From a checkpoint of a small transformer trained on Wikipedia: biases, 1542M tokens.
MLP neurons of a small language model. Each row is named by its layer, matrix (up: input weights) and neuron, and shows model dimensions 176-431. Each number is 128 + 24 x the weight over its row's rms, rounded and kept within 0 to 255. Numbers have three digits each.
After each neuron's rows, "fires after" lists the tokens most often just before its 100 highest values on Wikipedia text that the model never trained on.

L2.up1622:115106165122140120100104095175075101138129123166086108138151142057104113151176141156151151080137120143161114109144119117145157134143126128152122129165098123152107125153093147098132107099124138109141150164082107085141139140147102110129140129112143133130122103131120109065140112138125125112134113134116127141084128114137106100125135098105160127117129135116153116115146101150115133129101140112152134096182120116106170161098106111164149118144095165130129080136194115129124116109126182161157151144122109082121100157148124110136096114143120135135112115144132080121124144145109088142104098098115118136160112097089197111077119100109141143128097112134090163132094118097130146125136144138139113126176125169141099081138147100188098139101180130067095115147141148163132145111156160
fires after: " the", " The"

L2.up503:132104124117148175122126134141115128121117094109110112110143148132083101148125138104134127127155122157135132143122135140113127096135113122163148125116127118142107147168135182119145131134160121154119208111143108165154112126136109137122163146149107116131134114162125162121129105124152111164130132161129159127147093091136127103123102153154094073142105146129127121117157169118138112100162106160177140161150156151083107111099117082158119163105109157110147135128108137137128119134117154112129100148136085152086130127154120149093076156098126128122124129102132145165149143106062114097159099081117121168154111173128156130140097119134127105177100115146132121080090053118130125084090164118142107157161137140128129142109105140164125123127116149117125124147115127136130120122106151
fires after: " well", "-", " un", "Con", " re"

L2.up351:107129129147133142104115161140142155144089128139118107156140131117153141129102115101118111124160133087142133102125103168197133175118123149156138115167114103176092090139147113124156135160099129143165143128140160138116106138131128134143147122126113118144099113130129107139117104095141122141126112133084125103106130149147129112119133125134053118113113148100099103083143124162134103133115122130152099115068129112141111161188126100086156141091129085081130120129133111140090104126146154136107116124093131102188128130105163175117112145168148146128135131105143163186139173115122142135139114118133122103134090127136113123126171165141090117131162177096159128131142136136138139116099132122140125114148160125118127121122132114154153123159126108145102144120067107131117076161109154
fires after: " was", " is", " are", " were", " be", " based"

L2.up1651:098110121135113157120161131159106132133145100131128104121097090092112130098150119132192141162169115112110117171125072143119136166121120141124092149132124109117120152109145075137108144121110118143120144172160133118150083127124159121132168140137138129128132126139144167114114128087113185132164156146119134132161099167131095129151109148133072131130141118172129145100114132141128128152170122128116105098132130076098133105161123107162135095141111097112157129154125134093142140181050148166119124122152131161078149122133126121163110166137152096090136147130121132140119152093123129091126123128151195165102113162130135086141099140148141126176132128163146167127108137130067127140118106145107120131118098100106079147107160142154110140137153107157163141131158112100122133140109166
fires after: ".", ",", " that"

L2.up1008:116106096160143107122108165132171117105134141135123143118137167159116155153116110120168160200159105124140115125108120097107144134101163181139120140141103136124120103128176145108130148142136128137151139154114111098116117121126109097119102142173114096138104172175116125113161117124126138082057144109083166110115138116109132094159146104137108134168138118112105135125104100135146125125118091155136105112109105081096182128144148171137140140130123143138110121136093134164156096156154133135079132115161150126125158134072123109214097108101165124129126152108156124159091133102118127120101066141081139118172155131147209136127136123148119130113111121114140171099112129172113134126124103132130101100177156157178111090151129151134129113100148100127096134155148117127142121098159124
fires after: " and", "bi", " of", " the", " for", " Path"

L2.up881:115136111118161135151142111098104178114097151110137116098141190174133093064130104091111155152144153122137115151136120119155124126091109113152116119135097096139146128102154168133119122140131131140092126130138107159138113141175117115098142118117104139151149103125114160139109136110160132082098113133117138148126194119162138179108132133124176102144090124136122101160137129144109144080189103144132138142131136127132143117130136133170133152129152125130117138129105130159126154097137082143187114119151119120069169101106122121073112132088166133130103126165143090160145135141129162137102104141140161131097174106121148119121147118158137102098075126149141103119108141144121111137104125165156139154165127088125104127102133125139110095127120160148102162110090141137151087150124119
fires after: ",", " at", " to"

L2.up611:101122107165117114151136109124156111139147126141120141170104129109126132158110108111133133090128151137124096150138108132118091150081123132117139049153145123124107150123103116106075146135142139124118162189165139124116138162117110097177121107111117132165107161145112145138116127157128137136115139136139091149127127128139124148127123124160183125093109096118117181138120107110105146141097170090140139126148078151097159098131096137063127138153114170160119125148119138169141095211151134140127139131095118146117128148141094149150080090112125143129156102130141100104156135155094115108102101101140098145153141137122161121103145169141134121108112145121135149143138142113148154114129123094090109180174122092111079171127133144146152157115128162098091127136139138178087104104114165
fires after: ",", " in", " Northern", " of"

L2.up2568:119148134109125141092124135119130141163138113098121109098127069118111130118124118103157165126109140111122117128156115129175154118111183100111122100129088151126153145125128102118136128162109129150156130127127119170129104122165131106155215136112137097111060100103142158143108167086159124119124127149083141090135119141116144151179139125108088134080078139093124110104140126158180134137135146109159145103091148124142097184092113159090113090099133126112083098101117114145147142173134178153100117145129129175142136130138126131159130106101087155091125155180130117172135162115170113117112106132152141186130101109111144159120158124140123136087125115116143159122047154135133105134113119164104143125137089156084101117102149121087120138134098105111190132166136152113105103106105144
fires after: ".", "\n", "==", "|", " \""

L2.up1979:136146093113128142112111150121120148143169107095110148093127122127117168140147087090175145112171172145123120103099150067186113113081109188117083098125129134149099118149125118125088116127125110176129108159126100131123083133118109152101118119121135083147140148147121135113152127143145127104087184102130077118125137156141145116144137100159133142127121124139116125106114116146182132162107115150135118147105086131122153103147147084123127113169096177101124086129120070115128102143140106177093125119139133156120132111152084096158149115115150147107169126133105098109125153188130087113151115127164138137141094105131144127139098161132108130115152131128123141138098158139093145079081131114154150124116119082130093146177147128131167125136105154121102140116148168097123129138123139
fires after: " (", ",", " in", "-", " of"

L2.up494:148094101108124152101192130159122152125179132111151131104103154167148138145111145138139098123171123141067145142126112086112131138121163133116120067161133094127114127106130142113083111096066148172127169103116144101139127157115141158175089126111104113116095137135144085108122104139080139115151108143127151187126138105100119103150107133120121159119155118154138172129100163143131143139121150159146093118114145095110144117133147106146162132145123116099107088114172106124119125089125114107082160117149104124098136174118154105178153086106101112169150109082124159122138156097148142127155118123140103147108146118120070139101128156108115112107130128141126085128121164153142129117128139103138119101109159105139113119140127113179147116147121121165117108122129170110127153103146101
fires after: "\n", "llo", "ta", "et"

L2.up1389:130101135094142148110167087116129106124095153159126118110121159150135091127140113126085107134097099100135146154128140115110148125162110116103124160137152118117116129097171118141098136126123092099114135149114124158108118123134092123150124131147139129121105136164140136130107093108156143127132095134099102174135139139134121139132147170118148145059141088166119122192137132113094150130148169117092090082152093138128126113137110179139110109159154137110134090129137124071125130117104128111154107107175153137090132113139103141133097090127081090121145109093133165099143142090135174173177137132116110132124114116097088169194150108146117118138150134106130109111118169139122107160136154132119130108108175107116130130178150154144103151157079162157120184109123106145118156089129111
fires after: ".", "\n", "\"."

L2.up1609:156109042144143127128137131098135126092115186081125117125132136131155102092134103109112135123181174100124149113136114127076085149113109149133163146135122144142144119132108149159137158109163166172109145114099128142152116144180102110133138128087149143110144127158175108107122152106129139162138154115126092152111167151087114124131145139111107104114116101112095149118100137144088139083161111162164137092140125110081132117164082158133101164109154151138173092147158144099149151116112111115122095089119119172121128154117155116115126096137143099143134113128132140124108131074125104128173110123117152115140194120103146118145112147101146137106166138106118119135087119093137136137107139127115175124168147134099114103107143118087135144129092128129151086113150115120163148139100103
fires after: "\n", " (", "===", "==", "-"

L2.up1670:119103113134159163133135135120126121164123128131095151157135109105109111160149119123117141155134087138113120126125151121131137105131137120128121087145183145126186094168130121125144128118131180131068128162110087121098116126124135132151143118151124138127141146138088094047118104181149137106108125116148113150162129190102106094156130168137131146092119097131140142128104112094145117115146115115105087130101156118101181093130135143123155108128096143138179143186148117142085129143096135170091148108174104124104115133127156126116118120124138081110113112124144106124196137133079143137107096098139120130157152099106146149114086162120104139128148074133137141096149131119119148118131127119122103166131149133154098142123116135138133102169097114100084140135091138159121100171118123
fires after: ",", " the", " of", " United", " in", " South"

L2.up2794:127177114089102111153143085159092177118140104094111122119160135090166151129153116125150153115117173116130132125167098065145118147126135156110134132167093152089167161110130132156129130155146122175156124135120142165133099145106158141149110094134098114130134144123149114151108143119118155100130116142136131125104109111131107126109091113139110129148099124089172071094141118078071139160146136116156127119130128115154123111082135090093151171110111106159132115101139094134141130137100115144144097080189130159119121107144085078150179130133148124094123133096121099077133125081102132124094158142130165096156111107147150151117139174119143189064108148149138145128144077092118117129139083163129152132078125104134086143128132142139124092118107111180165126131173095116126115168134160
fires after: " the", " of"

L2.up2661:133097113112125148148095145096137077124103124149122121175139083096140112145104179134090079115119169108120119115110118155126107134102151103112138129114141129135126119097073133144115134155126105126147136128133131149211121153123113119122150118098155111141123156095132110155154055115119134112123104126129138097129146182112126154127119094171142115144104118151160112130141121135139101106136112088126108093129162129131144099147142114148145142114135105092122090126120139140113128115100140126111100158133086126137144139139108156114152145102090102112124101121104164140104149138201110090175110096099158158127110155151112101131154099117154123098107139076132121070118130156190129146115135150125131131119108142163103101142126110139102120158121124136152090160160135104096120166204121
fires after: "|", " \"", "-", " (", " •", "\n"

L2.up309:107096142120101122108162126178115107138146130078145149129113109114134116102131130104141163112187130165124115102149131120078134099160124207133130145124155131160091139127072121140118113115115096153116118104151101110102148096176096133110136132134098138168130130115142126132134104090101107128118145075118120163164141126101114146151117092153139144132158124129146155128117109147119083082093157145115160137158098109083097114140115122158132133136105103078074161143151100107112164083091104111151135112118125107117157129098128116082141125099055105166118130117083109122143185101088097146122112154137116105156150140150113110106099161116129144115146158148122098157096139138097129130094155129104116120131133112140155124133199124111122174124074097176129079083125164124138113128106108
fires after: "\n", " (", " \"", "/"

L2.up121:153106099127105160117159133121152086146135155130151091153130136132158152137152166117113152130130175119110120127158125098181135151120083149095122135104135095129149099097128138130133103161114115101120078115159157114151115102137117124139125098130152091114131147107087092121138116137085107148157126148122095114152152142130116130149144137099123140118113147083123104102169136161146128171150121174090110137132092108139102159072116122132109086104140131130165105167146149147138102090113116091113122136139116138113109089146108134130100093092071119079081156120145042123170139129152141142159106120191114141129110105065099095151151122115133093146126120134110094130112137143143106138108091137124131133108169176133129179142154132161083136129093152164110131165111097125173127128087135
fires after: "\n", "-", ".", "==", " The"

L2.up1398:128112144118166122132125142106121098140140129128116125165162157177148123119119116130119145120137095116110117162143131140116147161105113127136115124155144158124073125106127147147135170132118138190171099115118108156107111125148133119161150105120115137135112159110142100130132123141149113122115141110158138200113099165167145176119146121106080126119098103192136140161155094081118159150099129166116103119118121136096141088118129113167178131119088158142088136110110146148118145130175148139141110090116137115155073182133094156146087111132163099135112113130128110118124165141110120141111128158090095124130112128140085107140135124168135130084099117096128111168120138162121152117126146109142100109170131104123086134138132104125138054122088116129127145100117153152144067105060137
fires after: ","

L2.up1423:103137111130142152108114123161078132125133084075081108141115144167157089106130119123123116105137090157109113108151119119135162131121148120178101093140145129131125114093147119103108115142130148168116150098134134098096124129149122093125089116099129109131128139101106146124129152168118154127121111154104127161152117116128091117147143119141061158097090131152175134122120165120097140094104137104092137132130163104110084176115147127109121131169084137140128147157144169138102127152142131120128159147094162127151128097075169141144116103125099135178085164138090115104113119134123143154100130154130135160104111079120108133145161135150118126095114172133158124121104159129152118123147156140127103133119097125121099148114081079130131128157132140124127128135122151151122119105120156
fires after: ".", ",", "=="

L2.up1710:115162140096135133166101120104157127130190158122120150094153134144136136164119134139124121093144143117145140167105099073114106127169136175119140131172107103110123123151131162134120132109113094095124143116111142112113162141162154138163139160121131117189109105125130102105126110119135127169128117143131125129145110124151141124157125148129078153098083137119153126133116112113121156129047167126106094120106118130176135135127143114133108130100124119111150160140159116161178118137139157144151125150128143118104138144110137128074156129102142105146110135132155145125126147079105131102142121055100142152145109129090103120139150156128166158152132099130096156091089091120112155144132135126088112122113126128111093098114098161133117097189153141145117136126090147109137110108126142
fires after: " the", " The", " followed", " There"

L2.up1554:087096116118159143102095117083134086102115173122113122109125162098115135101121135121128138112152109143135125124109145098134126145135139126118141215128143147134122097119127090152073126167125115147148101133137150090149151138116094131122158137111083120142105120160127105137129174153102151096123161149131119190101118138110152154113131104120115091101154166096125149123143131130140112139142137140116112097100129091144140116148128179133170133134121159153112164101118129114142150136130143142079122117131115106093130116146151128142098072078135112116135130122134124110116115141093096126137155136117163114089153134134137104104142111133118095131124136091147161114136107104146103131183117098137132117150109085131123110127135161157110153119161172134177116152119101139143081088149119
fires after: ",", " and", " is", " was", " are"

L2.up1884:136108129119141097132140148132135126130091105110129148126137139104106126111151140083149089122112166147163120178139126146109100120147123088110098086160171120147135107106184093131141132135138115098140191166163132149144115115155133086142134123145129115177104122079122126133140163121139104122111129143092145133120096140099116138105102139132110102132109105093157155140114134129128135150102160146165099151083125123109132135181153112095094102114094095135149152108171126144140112137111145066113121124100117135114132141112113147124135096154170103127127133124119126136139145155137143108126146133117162133152158134165132103131160164155136147082133118099114133111136142134123159125146117126129100096119126149131138126129128129123179133086099127116095112140110145116124105146123104
fires after: " was", " is", " (", " part", " been", "\n"

L2.up265:136147139080150118112154125121127122113143101112113116121138128165107198115149095110160135139141141153166122151172128156152183120093106150122120095128136102178138154137119131120144126146136123127098118171125102143135147130114126097162125143140095131143133165117081134118097130108104153150125157142126109181121084161112131127152111117159150118113090116164144112106119109126106157149133120107152131136096091133088102118116117132148129150149132147165162109076152142122108147128143151091124169168135070121137098145148093092155103121157124122129088116109118148118113113135137184159135082131101120150176125103139182093120135128172136159137089100104101139157133116129094114099110128125123105131109091101147143133149174150161093140084165114109119145092118120154121155115095149
fires after: " the", " The"

L2.up537:108084130125111107163141118105135136141097157120136103131106189127137144085150120154099102096163115089139108129178154116142133124145099098148151163176123120131156091154137132104150137118106128122104084110087124140117156114136137127107126125119113143149124118091124110112101145137109118151081103150102153147164129150125149120102168089144146124126157155147154171097154104135142129119132137190121137125186117145122126111104119169112186064111115140122120112108116178159107113120155128147107128095136137116129087147133147112133150126134110137097164095111103145161135160134125091132172111101120124126116130154107118156114173127149103156153130126132101119113163145098163119126137111130140157096120098085174107133135143137157143159137118125143093136146142150138149158112127140
fires after: " was", " were", " is", " are"

L2.up1455:133137121146096168132116133132129162146118148100125146116104121120101142143095124153185115105163138137108116127129143153151143110133108140128101127092134138139121150126124115152086129141107148129142120145138157114132084145177131093104143129115087132153090109116132131140149112132109152124171103151098126110133073155118095179146126100178134124122119101143161059135111132125147158179056128152128106128118156137142149147135155129082175150124078133124129131139153161111071158132142132113150121096167170114108119131153129140164087129137161149115116109120114129138090141129144103155144132101119107148148154125120120159120130138117101143148124147103094123107157136135114103101112144111069160098141112139142180143111147162162114132101118099161079183140168132102120115141113106
fires after: " was", " a", " is", " be", ","

L2.up2123:173147130074159103108144129131129116134117165086107121125148112129151138130123125153111134109129131081123081118093164114127140133081164075114160096108096154199121121119136127108138125164135119155106142112109158133115092128139182141164132128105144149124137164160156109122235131144112131103135110131101141117141114145137136164153144134095085124121151107125113141072110137113137131140153144165121137141088174133126126132142134161136128083108136122123161142096101114155128114110125160122117073084185145132082122132130123068090119115146117126131132126151101115109103103149079144136153151139099169133130128126120165159115081126104118116118119150155136140138124152132115113099108173127120105137111122117093158114133141136133150144146161136152155105134138156105114101114141132
fires after: " the", " a", " The", "s", "The"

L2.up2356:122110092155139105147095141102162139139148103150106151113131157144099071145113083093147138116165151087082107135148165093133137148157147143156140150152101169135140119130139119159109169141167115132151108145116110146109108127124114150142126112141140107170125123137135122137158113143138116146123100131111166135142119138132107153075126152139169112113118126106149118123121105089133165149162129122087068152137131157128124080127085132116106156135080133104138120134133115157121147164154115147118128098094134078106147173139124163118166136126133155115150103109120132106082118146095132146092135171108144138166107126089130129144145081136130170129125127067126138151145138131106095169140108134123151113163150073132074140125133136094141096119126120134098145151123140098094143150111136
fires after: " was", " is", " be", " were", " are"

L2.up1078:130162123114121096133093186146137115089122165125150131085158115171121134115112126126120133147155092141148141142165113145121129097175130126157104102130122138081103129112115096116113136129190110093118101092128104112193143105120166136125120136090160151173162150159120123137094111167131130112117120122117102087131169139152158107112137088105113109092140160148143156119152147123121153087131133113124171148105162117092173111110147110107129134120104125120154125101132104150119144171142094129125124144094149126088114149121126124110123160133109115090127152130141111158103137102136141152126125099132102100139133119110083140093122107122097151130091096123122132131150100180115091130153115147123105115180095103120115141118118110111140136084097136072132147093070102191162083102124159
fires after: ",", ")"

L2.up2650:167058084142161141152131154140125142166111128111097125064102155144080135124149096102132079124103092078111095161093136126177135137146137158146082140171128069122129077093158170095128128139115097138072148117130106149089074125144131132157144157112095113121085112105128134128144113157115119172129105150158160132114094149114103134096104143111107122138136103140111142119142146131126133137081148139144100138160154127124178158136178140088112132150126132105138133100135115114148127153169170132158134125091124124089128165177126122107194136139157176118151142117128097121104139116110140116152147121135117131148134144096151102122109144164109173130103111137141123101123111103118144118158093119110151119098179142142113113108135142132140128163136091136135137132138153153145119130141089
fires after: " was", " a", " is", " can", " are", " the"

L2.up777:144143140130098066151164119171142126144098116105132082135141113160136141131092112131121117138080111107110114127113145102104073097132090139152102146079122135143097159090117153090156150150149134150139103102101096119136136101126147162145138150126140114130070152160127107121113131128126107157114154116135134115096087124085058137135143113157130137142153182124154130111121154120117118108127133139083128092138118103062122149119138153166122146129114184165117144092112106100099136097135127125142075125159115116133138132159142134113142146102110096162153102128132156133108136113140138175137111137096139119173152100102151136147136126118097159153097145122127103129153125076093174120126148151126131136158171135075140164135162172141089135104113097186137154119164113125169146122111105
fires after: "\n", " the", "|", "-"

L2.up431:158087148126154126140133136094138115165059136116148117138159137126163157121109149143117135108147120127094122110118109126178074107070106224105138114152085073096107094123125110144096145162136090113120161126154152114121135121133148146106123145104129112125164157099118121119126136161134156200133138129108116114090149152109142114042148174163164119153122100116117112143136119166136111134142139152148119106126119089142112125121115120104143120128121110178078154131126149123103144079164127115108129128154163120178124118129108115125121172154161131125163126131161145160118111129126105150162142121150103179152125108144107117121105119120108092159154110191121110104127138181118093152116101135127162115115076161133147157146158120113072081129124119171144198101124162157127102110147116
fires after: " was", " is", " were", " are"

L2.up298:106102145146157105119150078119134100123130114132117133104123161140135144114102133088164081129114135141139122102133154117128101133131103125143113149164114132129123102130099100144094123111181124138126125143136160124113119129113136140139132110077160085129108121131124123123131105098139174122126094144065149094179139111136138154137124122123133107131097134115105106104125143172095136109145150163134124159133135118125100135155122093168095145162089120093171141148096124068159128130135124173123102124098108129130137075149134111106150115104141118095177153141144160109115160125124144106130142108090118134133128116149140142115156132167153142149128120104118141146105164119161136107153126145129131112104134139114113152140146126174179149138082129077130162198133167093112099111054122
fires after: " was", " |", " is", " be"

L2.up158:106086122192160137135153142140126131157166139143145133113114171169130154112178093124145093160114163148147122129127138172165130164109122098142105155151141124117138133101148108115095127099065098127126111117141145129137101115159146141177163111142079140146119108056126144103100156110105124148125147114079132131185122060116126139119114100198174119129111099113144108111151132151128135127126130119136136144177125146122151134125129150133141145112113146108121123158134081121089115142108124131150027150119119120100120153163133145134143110117101145133148078131104125083133126134101141089137128086124158133153140127163156114134103107155172132135100133122147102139132174150103152163114167175112133096141122152131131096159125098106152151165123175158150107142145119105136106139179134
fires after: " to", " re", " not"

L2.up1627:166157119151146157112127117111158143199077115104094122101158131108119114170121141123141131146129124159165106101119080124139153115129111143122158125128128144122174083166115103179134176129128157141108130127109104113141070126134173162136116170129124123121119165112115204144130149120106121107092158141138111182122162151102091132086151103126126123126088094115121151180136105145156100147087140122123160154098147136159108088101148153119110128153115101161103093133116115122101119139193091134083149094100075118110096149115125112126084172102147099127118111171149124127144146153121120112121158085170142176116128084112090156099115142130123154059117113123119124121126151103114130082146121141160160129147073112103156136126141144143094152084155148117100169127117184137148144096139112
fires after: " is", " was", " a", " ="

L2.up605:121115133146157155109120130138139099151110139143146160151176093100102107124125099158133113164133085121135155116160123137125074123179146138169133094126120150108139142113095139065120116114124116126132133164177172140136101122127116168111159122133160106119131118127115138122135137104149127126149119099128145126145120136093089127137130155083121107105129145149075101146134155079110109126093166096102099153081084163107119151105103176119108133180117149134159127125181169096118156112133151091131148153165156127167138099084135118142158127163118120119139139181129137157124133122181135158122120098163167140068156144139109131138137143134127118132153115098112160123119125150141119145097097145107126093115111151121103089141079132154139099180155143118140142110122148130075126116099158
fires after: ".", "\n"

L2.up2496:089109086140177090116135160224129127120143153139139104129120115113143117130107151134124172154143149106112116091145193116144130172138125114133094129114174119109110089138160121171111126146111134116130138141169144123095115116117115139138100087101143128146096131104126135113146138138155125130115117146113125105132137108096123115142095110107138138151107174147097145115119134120136135097129110099133125140080165115153130131191091112098141119124110147144131149140161106168153135120122099122149087127127123098141122138105131140153132078123159135140130161112168100125127127086099114124126115092121127157095109136133129081120143180142131143171170145142136142076162117105132113132152126125160139085107108134119147129145182160133116132086126104128136081083104142126137147145118130
fires after: " and", " was", " is"

L2.up1265:135141128125093134148108105097108136138123121135165079131142145126136117137149134121147116162105081076158182129086145094108141125136173134166166151091161110141130114114113111135118120139153110083141138171086148101157180114092099133152099153105137073111162108154123129103162142139116097148152115107116119112131115145150155140088121150134130105150185134106128150147132113099151118169119138133131112090142124143138108144142135137119169143139090123106209117105168132160169171136119176110144120164066169118121126142191161139089106161119113147154140154145125160180119149097096121151105172120085109124098097109146105127159132137142105093151129155151116084123127124104090133115128117113144086116127137094148119095105090141178155156124114126097108120086107103137141138177121098
fires after: ",", " ("

L2.up2630:091127099086148125126165108145090119158131109133161124127108119118085156125160104125128135159128116125091149155139140087127119132134093094141131158094110085119104116121139124150169143126143145088079107118140104143143085103157093128105089131159149105136141089137117130128145097168119124128166089145150130108142160113189152086152143143137160146094181135139131121096164174114109128104104114159103121091137160126109105154133142130130114151161134094135154114152149105156136141097128136150121098166133125089097086139150086109097195099172134106133131131159129140131113130105111171131126103149130132127128156108115131132140182143182125153141151159150090116164100074073097131113161115112129079114144126132121092074108132122123136147109078115139157103143112154115140091074176148
fires after: " the", " The", "The", " Morning", " Agg"

L2.up1613:137096120128168151112147163100104115186141133100143137104158145092137115155118096120145116136162164114125121128093149128123087088136166155172146129141139113094110150124098185077096127133107152117162104110152104093097104140145104133138120111068120122121121108138130149102141123098131112165139131123133139130160104162128142134135159090137111105120148130107108144160087138130091096091134122121174142096105129145109118156132130135158157088129153155149148178172111110152110088120102104115133122135133128099139118138150149120117125114161091100134124140145133132121098135148085144112109147066116136124124177113142097092126143088132133107119164138089144150069141131120096130097165135131138162160131135123121126114144188176163097124152112120132176113112145164100130166180085091
fires after: " (", " \"", " ", " un", " '", "-"

L2.up1329:154103087152172119146114149150155153123137158104146108160128137102110091102135126119112137128159105112144145142099122101131112134088122120118113092118158125111124146113126115160120137150152176124127177158163127088126118132126151101184130129141137130151126169159079162124132132143116131144132120139124136106114109125133145125120108127127089112104057158119097104143092120093120113104140160126147135121125122103159155096146087168129151151147125143133107128119135079148151141120134137120091121117103116124138129113134055105118095057121099123127168103116156088117118177156113106159146145091103128124116132112131126116109110173101138107115162107117142140124123125143140157107147129140114141137179161087075137128137109156179119116217158096142124146144168062108139119104123128
fires after: " United", " Azerbaijan", " South"

L2.up773:093136130098118125131150155123111135171182113114128136146136128151118173145113133126120105141149112135087091140132112123163151103123186097096139095135142177107157092105121105147136137116134112123138132082098101138100130107131138119144135142116114118132097142147095147129119120132142133149122144143097137119125138166144115108124142138144134117115145144122092139150074112160121106165117170160159126118082133117135127114133120145130156086121115142100118139091123149131108136113109089141115112131132114119126127143094135152176141174140150142077148103137123144143143136130101152093124140115113136155149115123109149151154126176135126136107148129109107133157079148135076168133134098096104129105099128112130129116136144114090100184095085085111109134128138126143163131137138110
fires after: " was", " is", " a", " been", " were"

L2.up2263:137140097089153133108107149150154125157139159145138136159112150060156099090127144115115111132174146116095158116140107162107100174119120154142111173072123125197098107107092145125093142126102141138148122160147090131130140103138141130139152115134125143164113131127154107161117147131118144130089120104107123139126129106134134124090117126135131157108058159127166129137124099095103122151138115137148094121126166098116133131119138129162118116126103130125123096091146160159072089135097097083133150160151118094140106138151152131105111126116134112161119133179090146095110114103107145130133149121115153114075142129097111151141115150117146092169139121094131121162152080123091126066159118135131097078114113127119092173146123157178161161078161144173147132150119154078104151123140145
fires after: " and", " was", " is", " has", " also", " are"

L2.up1842:144149144123120174135115113166086144084128089143130073129170146123103093147153112115133114109128161132139128169119150194114126156130128140132101146062146152134100094118181121154101121133107115145150114119164096115100100135141162120114120140163150092152153083101103131137112128188105116106120149139118166144113116104082092125043133131126153140085131115108114207115149131198139113108089090117122129115165153088082171129120131096150111111182134076131161158118128110140137112128097104145133100117161138143166109129126064130115158172104161153075105146118100129128129113109144095128162128129101112097132162150125131150101115158137114130146117107103132129103106131147143105159113128135170152127127102117144099113131122107176144114121117092119090116154078110115105161161121135
fires after: " and", " or"

L2.up2678:137150113171117146140104156103118156130112119136105110122134162177082139098149189136168167125117149152111083114135121128165106131139135118154166149141104141121131149115144105134109124146109193143152116136158169078152028120144144111123125082172153130163123145090137161137131157105104119116114123129089149109187126104118122159183122069158125105131177156133168168138143165141131131140139138123137145126143127176155101136132148144113148128115109097116184119134121130161098177118139094103116116097084132164126137126148151144115103070119142076154126139151093168088140095160108130146156162106107101112145126107116086110080119131182126094111095147115121128141094096135135101086118144139098097078105113122126169157126109109140124130132122126138105142128131141118149162153133123
fires after: " was", " were", " be", " not"

L2.up1736:142177099150142114169112151151132137115105059108113142107129156143122178135129155115165091168137129124101096129109128101132123178138156159137123121154080156149120135115098162148110129181149118153184127136130074156130122134153138118171121123147152114130100128153143141149144127175155188138123098130115148132127104098106083117140133126148121132146066156120186141124128158157109156131098130135096091132097122158136139085153123142156115131145104160119118132130129110130134106150125109118109119153131158136146117142107114128123139113100130163060141168116082163154124156133157113140134106120142116157131114114107135121114095139107093180100126156143123135107120106112093108128120129125128105153109114080108130153145110069129128125138155142139134120145133124132094116116065147
fires after: " |", "-", " ", " (", "|"

L2.up1030:110077111119128123130135127137157140132158107167166087076132103130138121178127117148153112123148165125124178128144127104121133151146113135119160111172139142128101121151108086101109117088109129116137060160125124125170120100137122113126111066094118156175162147151102141177109139096148118127114144124126151132110108137142155176124123083151093134089144128119152162148098126138139105145120107161110119151123154140142096100146136121124140108135145145089150104100111142113086129144098073146137142078122115088146153122125180166144184126151154089166140172129112144154131132187154135121130120160108109134130154137122093120121112167130126136091112117093130162149151128140132193150092140159189136084113134104142142140147112082131070092130135091118115122156137141105130123146097114
fires after: " was", " is", " were", " are", " be"

L2.up381:134138117142153175110154133117132132156161150104142171126133134140105171161135154123173146123125092167095145155104116125150123122137125133131131163143134165138127108108126171106087166143094142093118156125122112092127148132144134149152112173159122156097116163097132131151113135126112119137146136144158084087158161138135097132099076101130107145154145083102109140185132135143127134118115153101129133078108132128095163137137157111098160147125137109075110109157123169117121117108098125143110118127137138116098155143113098146091161138131127127116121082129136118100119122115134129156113116119130148164147112099124138135112114114149150138108132156061142152127126154113139173139162156121093132139101135145140117140105129146151105131198133132132137128092142147080096172158115109
fires after: " (", " \"", " the", " ", "-", "The"